python train.py --hidden_size=192 --num_attention_heads=3 --norm_place="pre" --qk_norm=false --attn_scale=0.125 --bias="none" --tie_word_embeddings=true --init_std_up=0.0233 --optimizer="muon_variant" --learning_rate=0.00892 --lr_mult_o=2.0 --doc_mask=true --train_tokens=162500000 --max_steps=9919
MLP neurons of a small language model. Each row is named by its layer, matrix (down: output weights) and neuron, and shows model dimensions 0-191. Each number is 128 + 32 x the weight over its row's rms, rounded and kept within 0 to 255. Numbers have three digits each. A neuron's up and down rows have the sign that makes its largest values positive.
A block is one neuron, or neurons of one layer that tend to fire together. After each block is what it responds to, as a language model described it from the Wikipedia text at the highest values.

L9.down7:099119152063123093108122055149171153126096116110149081145092099173104172113121156165129157111153080174101146183134110248110178104147139107120184167154134121159176124140124083145145114162059157121107114150126089093077110122024145143092125132099149101189111076115111175094113139120128181165095099084175103124113124117118089081131116103128125143150066170133123117132096120172120191113177094118176129108138165145119141143119151122136105140144152146111209134210120101181105114143117169115121149170085128128145062089081128180122123147148108116121160134153091166125155107135090115176
L9.down42:148143104196171144052144120186152156144050125143100113116083106133179121178142169144151136124097142150134146156122095107164138109128104168144133124169115129132146109073143157042138125176124040104096122081079114143105169144130195068092117146091128118111181164119102114085145116141110127126132132157142143145156153131149142159108154069099119159126114121074132128142155120143109119089096099118092100108130100175104212066165134134059047124172110118123159151121106125119175168066075163153163179093149151099122090157094167102146157055187157085167103128139127149135107168166158134139
L9.down94:143158130113164067097130074108109163104212128154105115127133108078155154091093172134158151077094125131156113083165138139093130132166120106130101178129157094097124133124084140141154098154163112133093130147099118145084106206104129123119128156081158112124118124095122157146118085183128207162172093095188137080075144087163137086106140136191122158190094155102138161085079078129098146131159125111158114090166135142128055222187096123111111101209100116119068115115116092108151150058138115149145070126121151092111122102116131096150165162126154148085165142152152190096132137104139155180
L9.down110:113126118151157092052078100113107147108126170134199167085145089140062102108122063176106115158176170171098202096143107126161128117149145155134168140088130081151092092145140071106120114121086096162145063133112143118117086109141093120109156174132116159134115117107112139121126131081167158109188155113132128115075188109074161185138097129114120131117160125147148168100180123164097221099150149085211114122162126131086167076148148207132119068114123207127090128153134122110152106131106107131103175212091148128116124082136134153122082109086140121152086154107148102115134139121161117163
L9.down149:155068137138126088181102098140088157126127198130122130140149107129111097164119119141114110124091100103155130142132111075184202084152112222170102088156106167163109125131152153185148133122129077176148107142094084133142211107148127100066156135150098113055121095185103138150087134131056148162118163105162104176161104182167080084131122150102096134119138148169143128110093171140163118106114141127148118116063068130135164141131106174122188100139108095118170135180136128098093124169027171121160103129122143081088127121138112115181131083074095070156117120168127096146134165136112147127
L9.down151:135064084154105078171154162143079158080099126204185107097151127153111156146173202143178144111154080135098113146111114151166115163139127119101154113127164136135174147127139116153024134110182140087093124145117151146161115127186121152068127092109142150164114118100088108069139113098078118155142131093085144111094164161119160086135109140115148163176091136200156169126123191128151146148147104182123144140119179113148155106134120093141163164089187143113161141082121078164087165059101129159119099141125130140104164123078126111111113107070118118135072125137039122133184105100070088135
L9.down205:127133130141132098165153140078133173191138110128084167132061130172116145119120090111112200145136094139135137089186126085149157099136171126116163123080095147123108164190084110116102150174108065100149155122138145110078131144119087093105099095115157092133105124129143145067108103141108131145137147158117101154125113170060150114110090115146140164104076158173135164136155147097091168124138106105202087107109194109173101133135173148113099095087219110192151139086129172151105119061180102119077235136137085085152130144143135145116093158168130144090116122139119111204133160162163097078
L9.down289:087146178083095144062181057066113166139166167068167106163106071186185159097110145117116100181094125129137130129131071114107115154117118107150212183150136117080112088195136147183147180178099159128062153124134112149130144132006163152094110116160124141111137136111135108154129110107127148164147102123162065126161110149139094170076080180153095103078110116110122170098127142126141154139142109129157115066152152143099094163102146113139081157075136162124148167112145158078127170127123132117151122149148138104125092110082134146140102120108183130136104096088148150118168123107058129154
L9.down345:140111185164124164148121104090109109166115093145139106152107148145048150151109119099070131179146119127103109154093126112161125128129133175121114143103117076151082161153078089130115123139138161158146124145217099141202105231072120117054200211162144108102080096092122101136091190136061184195167115158142100118122076109125145141110135094140094154143163114087101104136161102093147141101112140095147090167141117162140152100065150161119137083115189102122113176146078154100075084121148102090119110139102136130157119136119155105132160072134149139111173144114122120152103130179156179099
L9.down354:155145125131144150141146119116163134125140158102144140189100079153077142106074180159199119091114131111076100147143100147198126147197126084090133125080181152083103104161070105110116108112133179037125127143133119093170137113000157140135148151117157110170125136137126104144132153158141096153156086137123124129109150149093113147107128075153128120128078149068166065143085131135192163125167151113150148133136117108122121149084137147109119103131197089078170148140099136088093097062150067164078157140204139107110121134123123102152136136154141162168070130090088132148122162117178140134
L9.down435:087100115120148119095166087078156189108086147083113084145131044115147113131156140135103132146110123156163094111113120181126167118142136100130120192144113133130094178141101132161160141166072118118113107100181149160114106145142140128188133121091115088105097130152150131107198077122100117170101120161100113167165120132140112138134108150126079114097094152130114151170162140126083169056114064066140136110105123143102096162166103144224191111114162153113156138100101199170097179121173129092142131149142084157179168109155115131199046064093114107085099107213102154115150104102149119132
L9.down484:111113187110133139088108104166097149150199090139070138131059195142096121136097115150094127174156164127060097178163067122141139171174182115152125053140094110152154135081102138169110129128128111160185137124130134155123089121055122150138148158106145109114104150120107118160205100119119125117146085142104110100137091116164170135182141117206143081139123111122215134129104061146069138166174104149200180098101115138129184141125165147106157131142166198092108131042089162118131146091169120090132104136137097111112085112120141154147074132082094134109131156148144109116107142133096096104
L9.down486:102113157120143147146059084140156093120108108158119099155104086063155107123131134124120097125172134177133151160132101129091110158171156119103107100133153113179091131132125123083093128104144161101094079112129076154154094070154114083094135181173122204154148143106147167159152134154112130101084111101171116103072125131174055086189120170113152126132156068113062153097120128142150100136109137184224086140115084153178145154108086096174103189205134151135137159150173096095151169118159179101143079174050142156080139138090138135123105149080128135174167119153107100126131146103089138155
L9.down515:083147147146154087192148176146138125127159134128094157130105082137130114135071129091093098110131096149157154145118105189165183100108144194108119113138066113125148123092092176118147086185125103175125124122128124088135091209079138113101123179133122170157151073077116104120095124226126104118148173174118177166125069085106157135119176116151152159128112123123219119107158066167149083142170125092122120122106123118118139147151167126198143182118141073128160105176097148132113154106117146142126154148074135133127101176090090117168149163103127121111099152067130132151122061081098044108
L9.down647:143068103154116139160123097125166133148184078173105083157154144097131160068130089107117186156150124125018105152110138122157142135114111096126125146175107064130170110118217154112134099138184104086122158152107136121129185120167145117166090130152107124185070163127105087103126091099130157158065113171138155174155206160119132182133154063127136132131065084134122104069145098106124159186114120102136125123145109125184116116194072114153117178083152066094152110084142161135122122135126178132133138148132081109068186157138136113154094116118124117129100138155069129076181127125147112150
L9.down735:160092173073138138056106110126099144138097096192171037136114125097074114120147141122143153122122122170150142182135119132103111128099157138138107153167090114107108161082151073116084101130103126168112120156150187134060086143175106122139119095090117133095117097129106083106178162175074124162115121129147149138159156171136187157116139095149130140099160098115153145099115020099117122143188107138097164200188135143064133107080127099112127096171085155159081111155119155133113144114088116120096160119102148136206189203100120144204124134145143096181083091100138113129158146147124145154
Birth-date day numbers

L10.down358:130156159187087138145137066113118186101118117058099122185120125210132203161142134129128103142147105103142092139138114103138182139148078146144145100129110138150081140113165142117128121105128103118126108100132155142144110101130095174147167157166104168112108130139156119119141130184105119136145127143114128166127202131128074084182116170125087145163134123122081170105140111144132166079158171095135086065121110138156141123175062126099192229098166156114130083091134130089134076075101107162060185129075113123113136133148032081146159124169095142148130100125082133062094159191115149140
Mid-word subword fragments

L8.down239:156110131130137124140113151133101118169075179108079119164101151145111098116129148150112150154150133152112155116083193130186124166141141108150071124146115115109142142078109173112092103148134163154078100101173106061155055129178118164163156114183173134089077134100126137146152087135151091101126112128099101087094109062106108175085158157039100108104128138165133093172141108161163123148097094156162173121136120163067171088148184170100128204106118159123135147061146157143129112131147072144098150063104162131067109141166108122112191094158152170142093113190092079109144177100164113159
L8.down260:158177158170089154142165096113063125102133158153092124183108100173157133168114120132136198144114088166167152104105101113068129169107182134125091119136120146142157210173160153086159092131136101175114165140085152122079157122148168188124152096131190106114126096135130122116157119132138114144194081055180118146142056101108092209094121109081131114106112123127133139087161137137073116098073104127142116139120146146158185172182161122128091067093176112158144143098094147145114134155081067146147121147085046143113147106134132118058106078151131117119098133066088120126163145118151148146
L8.down266:149151158102121154115096092144138156095107156112105186199129101137172103107071093176094087133140105140104123139180081133172148121157165088102141152129080112157144171132090114113135134146158128119131140114083180165181095124174061052169082134116147167091124150095107096146140076113145072110134148084138170140176082119127063152122152140118066134155095142093129112150169149135140062149169130174136176148109133121115130092210111097134114163045097072168106116123120147127172134130105191189096167124136123151146100135153141158126155123156137098129117163128105083148200172085095064070
L8.down423:138137133112094161163111164162178109122096126125140178095102125132146051134088077139166107144123123163170085119129157111149115165169121077133127094160139103125114162119095173096117176143124159133125154169119157191125098116203159057155139163102187148186090165128158098077141055165143156156123135101146093137071160135092097103200130126142127121138155153117098091158160105103077141195097114134164118140102136079127102113140109183124123143152208076139100156109107113149043179105075078113089169101148115109195082126136086141085164122196098150115085124125118099104150126117121097177
Second piece after initial consonant

L9.down113:139180147097127116116085074035140109175130165118143124131061145102098081129137096130137157130063066140138146141106107133111166182103124114146093108095162142117184117143153169097122110145144141100110130163168129086122114160125105085133096108106144164133126114179093122096093210151123142075066086137181128157132132103125092171172183101160111102150081130112131142154095146156170134108082171116069130169133119133145106157089137087163049153181138141072145091099103147120136173150133115112116144082149083125210129196132180128101171130084092163099119117152198121184171160141083108160
L9.down166:136085176086144121159160138129145132111129098086104185112118124179107054134108081121093179088135140161116127141145149138103100165192132139141090165128073182148135123186174145100146149182125065110104112119129146210149164123146095150146097130134137140124070142101135055078115158135110157089119161153084144176096139143147178127100091131127093192141119124107144136148150164065162165148110135131100096076089098127128165081100159154109096207142061105126154167136191153133132149133166157178138115052093077191143110107134124109120123083143076095095138141155099169078119184078131160148
L9.down187:133170089123144172088148134110117114180116202136182135102143115165097083119150105128076110112062127105123136168169108134114169154145107143111073153099173145117096110121105133154111101146157120084063152158131095079063119120088077142152106173097140173127127201141114144138077134117152126176155120094162073090129123129091118119090061070129119113161109102149160125142183153170158134124154125180153062148089086197092101182133122142157120087201186123116123153171196127079150066108142169117125114137133123106080093148178147139160072087132101118078138115133120130128156093192162161162
L9.down203:102097143109074143127137152140092140146179104172128139120105112120106134145072154147111037202069126122167161104112090220133125067130136087151054076104129142094115115137103099137145149179166147158151162135106189163153128164117112094125186107095144127123144127084159135157110097118130134126116187138147119130095128147188126122163171142159118138128078135109109144111108071181150141125090128120204193041112186136158131109115093098119174156148025114132148185110114115152146189076109129172115095110146080127148131130130136110164098092191150133158082093105106139106100089153140128110
L9.down208:070106091099118158113151087068144105133111135164184177093108162104089094138104086181107154164132137120169183109173107136129163145149106106097100183097031124148145138077102166140126085157117125160097140114184128095112158118134099146129111160170132160110151094056153144084100081166084103148115078117181117165134160125101137131161195159125097156119141140094143127125188059100123133132111102195102163097180163130154168110175107138120104080138099088232132135163089137108117129089134074210121110133089125109132172162126138112076090143103108107103131101171147141134147138143153119186
L9.down360:122187167103165109102102102160113114045142162104118158118113138103109153145117094113106144102110079075158139133180204106123182082111178145136141129118155125092128172151155184072191113098125144133122164103114114088117132120009120103154134123125116211117109186143133151109144162205129080114112108069059168103195123109176178139136095135132120128143122124118114115167152129089126132131099186070130137144182148127117072178115201093114098156111133130127131111186102115115074086141148134115083147131119189167128146142155172097112159065106144146110141121091095115103170162128113142116
L9.down416:132154114133133117085212113148164136190115099115080156161100139152174101109148145111098110048114120118171131165185088129146109156080092132154098097088121089136072163122122128154103126113105127119134184128150100123128176176104146098104176197055128085141122156063117166186110153148120105133091184094119155163115133123123138110072128100088119129135147139099102111205193115131165113142055127157165161117131111104072113108085179137123116153124132190084170108161141077098153105159108085201105152169126170132114066106148103129175175135126078129112102108140089177130126176169100087119
L9.down447:087150079145100128121126106145091128134072107110057101094160134158130108094141132114172123163134151135128129105133084157095117099168149111110084134184112119173146125105137166170117136114182120098155138159099119091175118137179165159155100143070169121115117181144118140073094174157055165072064076128151054102129143117091134115122116145162106139123152062201098171129144136171158146084084168148167070183136059169136078127097166164131132132125108117154145104028108183091124161162119134130145139144132146096117131167147130136137146130097097162054154087174146103153098087194166127131
L9.down450:148145099137122092115168106199110111134168116117115123161098140108140088173146139122075162089110136135125129119097198131121123121157145082128151132098084148111168132160171127097122153156128130205178052139103120145134150139019103127119100136150181138092127179157115161152042128080122140102146119133133110144171123155079176111131127151131110122095147149160146134211123133127142154095168107109170192129087125000132109146125139097103070152093094098125078104098169130101160127105138111097137115065154123088105198039142153102120135154136148120158132160120186152108097172143131168118
L9.down497:128077191138151089133131105151108151116136169135123148144155123113112115116199161135091104161102108141068146110107094142153139135114120079125127153119098156052177099146130154161132121174064164135061087084139119130131136100093074124178124091190149174130103081182203149141080154124119099169088117124132151128120188085145107198114136087116181125129148096139124080150072115188110102115106164123139110112079145071204102134108157112112171115118118122189090165146138074159128086137155134163152101094130146174103123133095092063098100140153170139146161133105069155113197132184129165075
L9.down593:135141087126140138076184077172115119129128133148129143112131177134154129132094127105081088150174095134170185172123161167135153138102179088115183149164123150100093133125090110189119108056083169098207123113128070145149192147111204165186096205130145177075108157109140116066125105138180127090114165089142121171154142090164141158152146092129151091127114109104120147075128097157087146147147062049128162119196097106126128153137156098160136150118097122166119162117137089118131106118128139113102079125085080145097108181158094141132121131115117162097139068123138158091043128165102130144
L9.down595:082127098086129112137129119125095152100088123098152118110117087126125187178091144187147117137158108148169113108135112113103168192124092158139063136153133183142090105146150135083138143088130121139198122137116149146161130145119098120092194135165186093055192108091152156138137055079094129143111152085178200155130116117121129089100114095101115126163092097146079090147115066080230141140115108155143163124148147135106135146099175157108134138102091134196139162130080125125107104138155113095159109112089069178186104121156183108165129085181132154054117123150094089170128145094172100120
L9.down607:142089150130117202105078130143100115134169048105122124070149155180113100112098129112158124114094121098134102151087135100076169116159176123073155079134106155101113061142156157116148137131152118096155095109106155127136134150118142114107108166104137092123106147228164185108111069090102141134117151074190177148104068161091183111085157111145145111067158123124162145101152162110141113135144114136088109097096086104175128129100129122162130103123160121165098123156138173081107165130187119107087108124101066126120164132123126178176157124074130144209103129196143176151124219105153082166
L9.down667:146131135113126125092115205148076100163160078129154154074133125158173206139212133090096173160112131178130098134141137158129145109079145144098077115122144098096106126102106147125121139142091137102145137117126180096113156197135091100098165136056087145064162110108141106088086086078096124132177135121136072151120129113146162090104144081147196111136117093108148095122173115110161187091111192107133120133140140161155117084104126121139148161150109156068158179113166144094158103183085050091206137140169200116143097125126084090095149092174143082127127095145123132150123174132136085159
L9.down703:121145093097169103095197122113208126124108126150101148125108150170145138132112154124146112139105112087118109129143151166116199132053089136167115136127096092145114143182195128139107061082165149164144111135148164101091092092138169073116145130098096100148162119116135124112117130102100181112087066126176160082154124106091162129171120145095125100163115147078119105151124045077174148152114128084139095116189095112182133108164161128095061123111096156192174094121122177104084081187112139118123126157175142180133154177151089097173174089143105144097128177088162102180111125083135184132
L9.down711:144121130081105119108149094113130088063136153130139139107132206122145166115099110130163151119110122146087127137174169131149154109137143060164128118164160145178090165149127132074125131152123158077132089155079167108150113107173116056148165128094130123163182142144132102120137119074144161184090096091141139115145030121120146171153148113135105157135108160138069146146190167109064131154150166142116126078086156193165110062116090154134125072167139102119186102101110070206099116090153085097091129215113120117117195119116126134141143117109105130146115065122118155127214092103149152105
Mid-word subword continuations

L8.down226:141168121169164133103091139167113132107107133115159174161133135104166135203171187139144098144172118127140160086091086108136137155155137088134137108146159148203164090177132103127171068163147031101132107115109143123108159142043124120135156132067135079137186163112113060063143121112163103079060115119130083179174149119106123140111112049108149150091142101180130129208076139138121155104117135169128122159087083175096171103116084151087168145073123152110101126116114136082161107144098136115147126102116093086103110124124113171114156127123131133122085175180125200153169166117148137139
L8.down311:135162143101111141113103094178166109106101123134176133110122078198135163117091158123145154133118121145123181103127077209156156158170131163103144149134117120082086124080067114066141147084138078092123097103130075149098123072178121177110122175109174131153100096134115098156159073132108172114133136139154164116097178070118133176058185178182133130157126128116163028096125135138041108080114119140153145119102119157183138121146123152114045180113168100125105160128115109166094161119091182101166132142127165132139116169156106116142107166126116097133132140123147073072139158111117123196
L8.down331:090172105108100082117127134131082139103134162108127051135109086168137111115151151064130171147098111151169138114179146117171094164127166060169141117102120152130152117102146168158120142154160107131140097149111131153165093157130114128090110067126116102118136119132140102107200159105156178088103124112115184126120130102179103174118141096178114143167155094066114115164155079132126176164173073101189175090139155170170136089138176104154138072131072096122090052190138113060150120086144134144150076103155165080164155158139112123147109154099074060094119154170177083091121148156187136121
L8.down736:092141124163144113103073177199141170162131135133165149117077152129092177090074128153104100129154102152123117141121106121137177182110105085155153094076153137088146157085112134083128131143160172164129144150128127129111143066070138129168194137071084072162111142079112102156164101120177143154105099114202105132066193073153151151097133157137137098081106136103118096156162112134135185151120063145155097119071172169093170159190126104167140132132105158125088120107141115124153077163164146108132109139096061127098178115175124102068167084093144171159144096173069110152126118082113126154
Year prefix tokens

L10.down6:123131045123109131066179129099134157156118128081132172088152087099106136085111206090119133162130124153068147162100130205155091132131144153126151111190131123120107148197113113180118080084091122129109101176160096136097161097092142058103115146078144124144130130149101157067121132137148174155151152143140123176115101195095074191170120100134144164113093127130095157138128157142113173146160145081157137104121108123042183136161088104117101145126140123117111151106138140180141134125117150065194148121098162155141185128106079184115093113165112112188161052154093122137067139087140107121
Token right after a name

L10.down723:121212117152129114124180201158173184132175097106158114134158150132116110089166138101119094149113105114143083152112108047113129110160141100136147158090186168105128139095128172133101100097100153122137153104176156117097110114080133209096115158162086127128182184126079115181142090169129161058121118160199094108133062151143141136128125144118144137122153127127118125099088085113103128179152158116097168086088139208144139161119178127157115074096139109152128185163140134068110052127114091102099087123129101133062144107136149162145136156079036164151118143096141130138160112078117108119
Event-time phrase openers

L8.down309:103174171067140191048131161155087099112154112123164064102141108119143142166176125098145138162121106125101100119144154144071095134146121092144117135142160060153143128123112147153115137070134175186171141137119093100138131195050078118170089118118113127097189167132162116110112107159115188100151102137166147112088127088141130121131200134102161112130140112142113183122117119105128204084177139163102186148088147129165084116100218097141124114109166090099159148121170185105133140098137063152133170098155122112079126138127143063093125146104151075090154042137099147136112135166139099107
L8.down324:133131106132180171115153050125117090128131157099088105142136136079151187144155144123123158150113089139110093167155101080161103184188105135149125155074150119100149159106103159113092208130173055167180096100134178063127132150106104135159098119167130109112156119123124153127071060135137114147117145073102088148130154159116108177093175044058167140090121079087163134160164069118078129115125096146086170099163200151140123132107139098169111118116157165131125103129131115167130158120140104124143129120174165150083167119180177167087131092110142052145097088097160112151149154138157096091
L8.down350:141070154078143151093101148160069149135098102138158125077148132152105090106205107125166165103125106085129096090121097115164093139073158129118130132148129143086209127144135131155150128098170132174142164146200102196129151085080125072110109119081079072109085055107178144149134176163132183133172128068116178140086139104123117128150106142136079154110154087120150136143116070127107164111139153181123105116115097086181138153156063108075155140151111166150116148150175137139149185115160162058131104130106157103079110208148120090129147143155158146152128113147126130102143083194084092142
L8.down658:121169113087171155174134204139088128076111129092111139129142144139148158068145100119161146118075143107087116165138114113158121164118143135175143147103130108105152173064088164141045144120125121163199139156189129164115159115034117075116078129096094063123101134148170154148132124161119143120122108119140166136087165120134122074142255113117145165157112096161187134171109096084124195111128142171129101124099128143192111171194092130149156151141061149109084136086139119128113085144128131106130109102119109141066145125111134134114105122098148112154144131190056124109103125121160098174
Date/period lead-in words

L9.down70:093123089081118119103155113067122161117098109180134155167122172110172161105124140103164168167183157133134130129094157094132135152121151165099187191116176097143111083170136092163134133161089138147061186149092121111114104093124134108147123133059121165081139160107091118080141124082123102093072134176118160141091154144112127155112089154103143170090149155153146153241086105099101102143106110055165152127144073122107139165156092179094131154107144160172116136126139112067148094133085112080161116106144160112083161149155159144061091136134138128113082133172067132154205089129160077140
L9.down98:144127130124107136149122119092135178160169114103127153155116142124152122109173121109108154153102135104143108127120135145152121187164185089118124152140060099104183177147091172144098130125130106133119057115113116154064180080015141097223165098105107174118175128088125113101227138153088140095166109107195090086076122133169104148082147105089149093159155087150091114141126137193143087066142131092110134103146129185122087140147116093122127151135133147139116139166165089102118130127149124110103142123111119141085126163186117155170131155139137012141105143129125120129127155110184183087
L9.down189:146148127181065079135133164120131116134129133116128142158190130119130132120116142139084160058138140071052148164156154091133105140168232143123146091157175153102102127163096128131157126120064170187121105066080114131143049147140147059136119125136057116125159130110174215120102093123097123128181077165143140153149104127123138146146120118166137118140114151126075104146089102113081089106065083215151067127136155126102093146122071064128121104145124199078096119102203119167137128156151156139119156152140109140128132171119080136134143116154145116089107117110109147166132126171116153154
L9.down210:187167154139139146173149096141112134105091100101127094117117118095110111158141087133056164124116093169134071121093096107137121157183129127142114076165089142098147187136066207124174126096142168080127093115119148148161143098074123144128122080151180110143044141118123125073189076069091114193103161118172168053146138105220134152133101127138101158178123127105172116156090095147102112120142157154121142134178104116180117133160078158071144144152155110092095140160148137132171150143124111127102107093168141165110110101124112089157124167129133185142126195101121116054121127141110157194
L9.down261:098152089117148146122100110147094134102135089160121193160091126102202153112108061160119187125115121137116162179104151132093147149148109132143148097118133089095143114083119157148131075123212124112154101163141145133098131112116118089140150124167099151096143055149133160157099164137110121085113136110125124112162216116094118131132159086095162057143089141089152126120161122108148149144130149173095157126110083069075129086188169124163169149125094028131075111140161133075111137100093091111180154165088195169108124153174146165194206123158068122137092108137147141129141121135179091089
L9.down266:088125139107111149140174098167097122089143123076119127087143107146120154176084116120095146128144100133127073148236154152083112120186154170142111142118106102098142110142178093050181115106073136071146066073060116170121143118107134153165150129065146129110137098203124149114143115110110145072148165130200171118135142120117130097126140147110149179149110111108179147130142118132123130135111117089107189114059121163144095186174079137079114125135148112201103136105123168105202164169108154127109111120091109184143085144125093167098112089154166196115142129129137182103085124122144100180
L9.down268:125117203164148150073115144139062129050157116167149129145144132117109145201155093065100124154121172106107147197135171123080110151179089137160099111086184153065086128108182115200107108114144133154184171162095107071034161131069120154146167100167130084142142095221116127192083094136147130129097161102095133105121123147135136120060133109148111110127149113150126126120134151099149129144172109173066132157146134188165086127149090121120170080140110133134166127118131150102158150167059140109120134122103061175073124141141152121131125119103104131142101129114142133111105109129133067117
L9.down424:144183106175095173161129083116168140083173156142139130125157062092112148118175110137199120172144059125090142127137146159158080144100096190136105134104158101156107109137095050157089088107110153159172146131184128085158117084119138189150097106055149180135078155131129116141089103119140109122154148127110095123132122116163084156120183149101175109137161123120179063143159141078123154194093096110149159112089118199140066110211149133133071143096121103086100069172143112178094108146074133155087093138160122143124155102121113153152128175175145155100153114132121090130109141087131165127
L9.down437:167148115097122143088129104193122111133106119138107208112098154081153172114138128136162130152072113085092148170096165098160079145143165152078114110116113073126129127160133073184119109148159142107102209126137107134135124169042113072118122111108074131126114171121129141072057114171095192107148159187114132128113139082125149118103141149176153115080141129147152160167078191173113116151132099136113171133126126087087173089067112136194084112150123115131105114127165132104114145126133106122120131162116077188084121154211115210137146097145126086152171130133108121106107134060189154163
L9.down482:111131156151173108081085108179122158117163076110070116157103153139127155142124115080153140141133117112104152106108126136129163166194164137075114219119160143143121147116149110133160171105149070111130117117145110132153172100000169114102092114085161092161135142136174170115105134194094166092066144110142110163135133093111139141123095107109149100088097082080152097136141154141149163149152095173133127169151103177089163182130106134115147154131092145076114158135178105149199117208135129122138163086108092143112128101151136085118130076132137114058051108171110122169094123119133161070
L9.down498:080124078128130180122182177174125126163128109119103146154148202124092169156101095165155111127163123147143163132132094190127164138098142173136119142077105077108123091150101139178074113165138200101099183174125158122190057156057163101067116169109076141125124113104147133134140129045128108132129115104200142138134124111150153120111152148131151118085100115173114175106099142134132108077118116041118089166104154122115169097140080075129180137135135080106042134122128135125124113156128143080124087148130123129155150139147101153124096083137075131104110193108119089223125108105167150147
L9.down620:121222139115198144105174164107093112138129133130088133159171112076133189163090100122088114124103159132072129143144132132113161110126131095125088171085126085135187121093154147111141128042169111156184142152176145115111135117000111106126099099151101155119094162070188109175111063216099145160079137164143153140136160126088088129146158163058089146141112114172092149132137070112132164134130121114141136137166142116128095102150133110115126105171102114132153102170132062176103183111074135127164111102101179108117105136134144183135174148135165146119082124123071126129137134155135110120
L9.down692:111162136115118102120136134146167128103064141084164182130133126098101103176153093127073088237134086125121089175178137158088161073103102165146117128139098122127115159140109115211114102098076112129179179158111081170123157111031122108113146116115130064164143092069167148127153122154114150101087147127172137114092080135136175149157132120129125221113090101164107116130097131132118152123087096145194169101162176081129121151146079149095094102104188222120138146147129104177161070131137131101092153139151119148140108132084137146119142061140148115103175131122151083110110138124128150124
L9.down694:122122157118091108096094156096090104139059144113151117136117134201117089103156121136167123172097121158135176064152141121156104128140114135153091108180068153127070147135114161110092104131111102097072074151123108088102129116130202107176121079162137172145136119105141120080117121140121165104141143097120184124135197093150123126133089116101187190092198064120132078185089152148116092133131180142097109112092147219156184124151115113078228143172182143130105119168072188167112109128157104142140153126130065157136077110149109155127084134123130104111109094128089157151137140137177130156
L9.down721:069187110105116130126124131122089072118130150164085082100170128107145173110144124102132115090140192152144061081147152159095111140049120111126115147143081097091178204149093104081117141084112162129163121145189083176139151112044107097191105113115128148160150104076090085105151125079111121107113149153147142152090141111104106169117179101122171185094123146138137144099107149167132159062147163153132123099106174170053149122186141197114113086163147107133179130157179108131139162059132092122093118108156108175146189143110162108080122142153132142158146107150178135112080114149101137110
L9.down734:142127092099206158123140136127127103115133141129118138075081075132140138131153081122099124130089109150139132119137122163132106185128115120079081154146144099182123126120125185151096059130135118118128124144092159082132149164196133153140147109206071099108139137194177122183168139074119150074098131096171155154102069120128116056154144146124116149121112193141142111076137167076103141114071110186111202106153109131163130151157104109113158161130061110124114176137172132222062109124056111142124096117146118079151124057160161119175153116068170174115140110127147125103089118145162130151
Article after temporal prepositions